{"head_dim": 64, "vocab_size": 16384, "positions": "learned", "init": "normal", "init_std_o": 0.0241, "lr_mult_o": 0.66, "seq_len": 512, "doc_mask": false, "train_tokens": 259000000}
MLP neurons of a small language model. Each row is named by its layer, matrix (up: input weights) and neuron, and shows model dimensions 16-143. Each number is 128 + 24 x the weight over its row's rms, rounded and kept within 0 to 255. Numbers have three digits each.
A block is one neuron, or neurons of one layer that tend to fire together. After each block is what it responds to, as a language model described it from the Wikipedia text at the highest values.

L6.up240:075103095107121105123147096155141161134129133125122114150163135112103094089145116154119104125111125109100168105113127141121156129114148148138138124143151148159133176085104135100127141078167092120173126113084118152119107130148143134112121134126140112140122167104134146138134124119108152155137129133134157148148144109079087147110124144118155157159137096105139166127151130171134112117146
Description: Wiki markup structure boundaries. Line breaks right after a "= Title =" article heading, closing ==/=== of section headings, and |---| table separator rows or row-start pipes.

L5.up41:106100115085123073131110133120119127117110116149115124135133120115083109101134127147100114173102132080132179163118110139119124155175130148144095165102095148152104157148132118090146120143143176136159108129100115137114122147142116143168148132160166116133115119115118118143087139167126142134171137130094148113149156068098112117096115141150094121155094124130107100149128153170152130169126
L5.up49:124087171143138100116140121137179146124133086108141115115095126099161137142096131137160129112072119140122112165167128153146080126131112140071151159110118177125118142182148115159130152124108129115135133127143104128160167085141096088135129162141176112130120135121142145134086192136160106126121117132134149126129101128085115112100107193137105122094112112134107106166137140136117135130122
L5.up67:066120149141125120147109169160095121122120129108118142101116152107134132106150116138136109130121132132075161135120127115131117109152148142138125144161096108155144113101155145128153117143155142144134114136100169132117166131171129135100142144165159121119070122102096136147089139198082127140118096126168154133091112118095120117109129139091109133137111064134130167184146142144125127130148
L5.up117:103124140105137118122089095083129153120133127128112138133157106129127081140132111133112100139092161135117227160114102124162114128177131135143163124152119167140142136138150118166081114110127171094130127132128155132166139133114097184167121123150155089160125120179064103158120112119146087123128144125142093099111150124102126116102121119108102102094080138091129149128109116123128154126133
L5.up132:089129118116132134136086120139110138120170101148124144137117128132090151106128139125142119153119146138117126151121117119130082109158122166118147166141103148133120154125091119162109141182146158120138130128125134127090127132116090148172073120151153069072101115163115155129103114118139107139155142158172128150136163133097076100105148113129153119101160123126139137134143096152177121121158
L5.up147:091111138162160093159084133128181118156145116152099145160131134109088148112106166131163122094117093126092184160089095146121125129133155146145135155111130113145136125114119133109112113125118129086137149131103118128095225126142132163150091125135137138116149131114123122084108137137109124141129079122120135133140144112111086140105092192099104158108108140105130126110132119179145107125144
L5.up148:092137142126115120142091115125097113116120112115139102171076122115135106132168111093135094115107123127121143154147071099101110149115132108152134146147102154150109178135155147169124175125144123119119120181128129138154117138082107100103121130166135128130104157156126117121130130161138128129104122142157131112147135168134123117093137156165096176115131127111159124112111095168105155128128
L5.up156:146133132111094128109087097094142125109126111136149136120108197091122148117115145096108122154105113166100157153150082114142096127174088124155142135175094140130103127127124084098102128103134094159134093125134152129200147147122129092144099104144103097134088118138097113130145093128144125139094127124151115136163119130130137093116151102096125114116107126091130159114146131134114136121151
L5.up177:154122100167097096130112150143128092112096098142098113111133118126140138128150094110120170169123104163102134114107109121146127134157142168135150144132100131150134134146164107175147155144163111122121132166062110113130142119138114121064133114180180107104100126126071144146084102157126128138120117134182134143133155116152135117099115154140144153137154143081122144126132112132153132148138
L5.up197:167076132099137127120118117116105085138152114127104143155133083142116100119165154145138090130106166103101135124087113127136120106145048143123111117123123149147120134120150143145130177120119144135138100162123118140152100182165095152125075148127140143116135127195101119112144118156133106137135112092182132150117122106172105100102149142136105132132078137123099121129150098142119157120159
L5.up199:122104134106120113150146194118175115130141090167144169126126094126162124120137088134135076100126128132119140141104112139139127109172137151130116151130085160142112106103161116171092141156130091098128143156104092123143138150157134120182117099148148111134109152121128169093140103127134127140128109123134118157083166168101081134135125172149109153114125125152126087126163117172139103143155
L5.up228:106144120161108108146134121147128128114130122122092137156139151150172146124113117103108125118152144082163124149072121095116124092113143109129077133104123114145151134109148108153166119150122110145148097100105110130094141158105155120149107100178179132146081110089110106147134107120145112144152148133187112144106190127062110102078129133121109184145113104123157139124129131124132137159130
L5.up238:125129099092123137136114167161102078105123139122101164139089164111155108136139111104150105159122141110110146143097087070133113122134146130182081166134141101132114127136108151146163163120159155161135117144085146124092161146148094173137127136173166102105118112153069172142088113150123112145119118126139125151081154137148104136104136129123116163125104117132142126116135128113095122114144
L5.up241:121066120149124112149086133138165178117139124148096124128121151132105115102097072111098131162135144132121117148128131133127114143191102146111102145132078154118154109122118132143132101163108165147155128119147099145159145127144101133153100142147154123165114178141107119147119129152112125128129102127131132130108167149076117140121109157170075170072093126115129134109182125177113124122154
L5.up270:095106106130154108197137127126158143107120156152116136121118142129131150130100136111146120122103140121095142139163122121139145083129070107141094101127135115141121123135123155129139104128148069146165178108148102191165155129125111127127101126165167115092148113106123169145122138121164103145150137135173099149098139106141124131112135126121121148112105145140106023133144139124104115171163
L5.up287:095116144110139125111086128127133110148146099125125109129114170129124169127132130103117111166073147081097143146101115122117128145161150168129103192142098131152104149113149127125104137133110100091141150145068106105109180122149129172115109104123187138162106165139138110147093104176122130124137105119124115145148126151091112122110151162124133147125125101089097127095097111160160154122168
Description: Sentence-opening time phrases. The last token of an introductory adverbial at sentence start, mostly the year in "In 1998" or "By 2007", also However, Furthermore, In addition.

L5.up32:109117106158138126170128120149102154121111109094180138122102127091128102117125173150142132124110157090078155146126120093128134144145140141119125125126108074145139140150130146112121120090153115117131126163153130130177090104131092076130124139113093077157126157130118142166142076132069109140136114168118135101169129155090081134129096152139107109132057116091120101153127140154149130129109
L5.up40:111106117090123104135117108149096164112127100104116138142142131137110129119141124145116119132126122129114146184109110094109098108111114122095133136104148124173169108168133163111099151111130138123145124132149144123138100144155097168145137128114105135130083101107098149163163129092088090136124126153145150102140087144073111112138135132100111138160111099089098124135097125145130126117173
L5.up65:131133108117079119121123130167118122135144119101106141153140122110083151110125114151118126049104128154123167083104124130105164137159093195135125136135143074144114149136144157154166156116142139147133084079136112129086136107133133112117144136142115134144104116086109092134113168126143122153109131118143138121122145093128076123113128113123164158156152157116113148117146141169099137160126
L5.up101:094119152113108123155108132158159116157130139162091132129088064158115099118101118142108144129163113151121138151112121127139121139085120121140126121108123140150123117138130151151114110072142126064119138173106113130128131117103119139160060134164109183140103132120139128120067107112117111138169145131139088116113118174123138102121095132088151148146110126095103088148147115171189115108145
L5.up149:126135086121132108130128133115108141095101144142119138140067143140142153114132146109135145148120127154124157126161145119160120122108128147123126168152090129122124181191143162067144144120148090130126118115092149127101119109116121135162125108118125131138131139096119168122076151120152054126124176113150106143157128148117135146079071126139101127127134126115135110120112117140132137178144
L5.up151:091148097095084148128133119146129122119124125127126115131131143110108125122120131171121154132094109158125106127102108090146153110126126109103161164153129113148118162125101166121131082164123114129168112105173143155136172119087121157165138122143103096183091116172092131130121131095130124144113133110130150119179087145151130132124095180114144117110113153133146152129128135132069145155083
L5.up154:108116131100127141102107120078108132130078121090114123137097121147143120138117111136127100095124129111116148138088106157134127164121126159120162138119135140140156157132134118117100085109158166096132111114121150103122115090165135141155144113132144135186137117201111175138089135144096110163123124133140131086116121132111114167108137102135134130101093099107117129105135097152152130125146
L5.up165:115123132110132103137151171149122127114156154138101173126150093141079075108146115125102136154135108104165125174108097130098153105129096142112162145086094102156105156128150139170136112153179129140146154084136102122091126165128109119161074154140136118099161133134111102157089150120113113151135122101162150113168133108182149135119125104112122124132105143112139101117107151085114108121146
L5.up172:146109152085112147135122162113105115123147121143100170138144144144099102064124112135075162154133141117092181129094127130145131132119113198089149114119101099138144143184159133122141133130143110154127125107111108118145162163116160087142141141143108115103106140091111133136140104100128102146128143124126134130123169144132072151126083125102131132170142133118148075107117132145191128146087
L5.up188:107150161170126110122158141124163144149134136100154135152151113169114096090111113129096102118148107152130153096142131121156155137099135166123139142095128076113129162118123138153164144130106123125164102100148067133121142133141091098156098089147164099142107137104131135099138082093157174193140155119124156129108127103143098153128123099124177131126133109125167132080103119166113133085170
L5.up210:083098131108145134143109135146160162134122123112139138208153119170102128109150150162135151106107161106086089127120137089091135132139113155112156115111095112141115122135140110131127134138124104114147155136123101128101142149123089127146097130128121175095146148149118119077151112074097112125131091135097145152142114152115125106129109160137140145113142147133128142180124142109127148093128
L5.up246:106104082138162145170119155141140162105104099128089149122118076149112070115157100118144130119146133117141117137076122133118140175132151149118104105132119098131115114152111140163142154145145141114107113118150088097116129125142108078158122102065138120103150144131106140125103047093132176173126119159085108129162125153124134128141117128148121165151158122094117108159154109170150114105135
L5.up249:091097119125102128116102103139170157137113117168139137154166112133114098077134122183097200113111134132127156134152094140107161168124137123123163093096146116146161155145113157171141156106099135105116118101122094153119131118158116133102139127103113069064130102096125138150139112119120112150125102128114141130154100155126118129106149166113125113143147139103137110167166138152134148100126
L5.up259:056122131131133131109154130141140124136129094119103127113169102157076090112133123155152168159142134120151160164070098090114115165121103176134094128116096137125115166148147103107118139122133128138129097137135095135109143167131099162167114143129128106138105174145090146117124134109142125181100128142095134103147155116090088126112088154117111111149111133079134110133126114151158124131136
L5.up293:153134127131143126108093127148087095139126149147146131169139177122087125126141096098139165136152120093114166136124118133124144155129130122141095134141136149128125135125108154125144143112040148120144137133128138127117167119136110181134100166098147119134111132148052159117104097111129115140053129135120097121101160157107159127132125126093153124128123161140118162131086097136114173106176
L5.up299:129075139133150090102128137158146101122159142154125128114100094111108103133144112146102130134148142119164156139102130119100114127105134159110088109128130083148110129119172148166100105125161132132140141113139114117151130127179112103167122105141142068145116147095117122153138082150162115136152151139108125119118139164085101143107163143111130127163094133142144163126160128152110167110124
Description: Structured field and heading words. Field labels, section-heading words and table rows in infoboxes, stat tables and census boilerplate, such as racial makeup, Career statistics, Scientific classification.

L6.up134:113122116149132132128095144107151121108097118128098139121094135141137140110115080150151141129150124190096103141107080125102106165150095150127121146121071128129142152124172119160144100131121167132135117138138123138105146141147138146105082111133169085139108127108112164173084116155122090139115123164142125119167153136104102117110101182154108147124152128067156161184130098149191144130154
Description: Head noun before a name. The head noun closing an introductory or descriptive phrase, just before a name or main clause follows, such as "American metal band", "her husband", "In the film".

L4.up165:090092137079116089126083140151127115132151099131103144121083073122128126103168140116107133128121150132115137127098059112139141135133138145183108118095110108153108124141112159163110125127151115132135151156137148154132172143170136159141132116203090107109147123131097114123129093136105134142191109155134137131072126155116111129098120151087092126161125157104122130110141165148126107143155
L4.up180:108094143112152172102102088130136100129126129097124119159174140077133121120133144145127136098054114118164164167097105162182124160129133140134133140105125107189117098143093093102125146159148114122124116120107132135110112119107114165159089166178148145128137124127107134087138146100160144125125128085137136108125101148115158132149143126137146137096101136128156118110148067161116142171128
L4.up209:119172161127136088143120116151155143128124112152167121158147125140109097090122124130099112148114105133098122144124079103152125142112123134118119165078123106187112133139117096121135095119098159128162136108127089148160141090131143136174126132144073123088102100081118108131124132105166147133141154104183168121140103137136106133121119133109153156152103153144114118142094133141110129150112
L4.up210:087138132078136104129120108173125138144153157096113133137112137115118098115127118127127124108082132138126142134115139185115148141189100161087124106132149096178105184127113107122100134119120148094169129123102116147117099151132120154188119131158144116107144142121094139134104132091078120127132150185188120129129156107104104134092131137131143153135151152066102132115132119151137133135104
Description: Wikipedia section-heading starts. Fires on the start of Wikipedia section headings and infobox or table labels, such as == / === markers and the second word of "Professional ratings", "Career statistics" or "Scientific classification".

L4.up124:109115126125123121114103149118102112095130125123124125131092145110171157127130122087166141116111129098103127120101139068124134110140082159163119178179124115136099146142135152161120137105145098116127105126117131086136148122098103134109117093124192143127102180143127137139110119108131086147149113112166136137116106124060121137106121126152113138130160121138161130129090098146172152137165
L4.up192:082123159094091113165143127133174106099148109121155137171115124088114136095152129129163119176116150115110155134109131069159095138150092134149153119132123126121112157167132164107126131117087147099130101114116145120131173138112129111104107142148132106057085129093143132122117139114160128146126124087115126136122194142158150119086094153158092100120148144140147116133132109123132095105170
L4.up196:176150134109114099133095140104122105108106102133111130138072121085181143132137077090112095125105096149110113116121085118130121116169105146162133165153119148137130145172154160141113144107132140113135147138096148126139137108111128128117088142143122146110166119145095122183083106163110092134104124154126107126123129133111140131070095132150102130161149107101085131145105114117168185115156
L4.up294:098082141128153127125110128122113152124126102109098140168123120150143115110153157140137135137118121168112128151131130147143120097168108171103135159083147123141119150193104153106145092159149108129143130137104146121103148149152111144124132141127192146169070125132104151111083113130113114146149117075125129118147128089115138163124121093136087117136134140113113175099125115153151097112155
Description: Years in date phrases. Four-digit year tokens, or their final piece, ending a date in narrative prose, as in "in April 1940", "In 1934", "9 July 2012".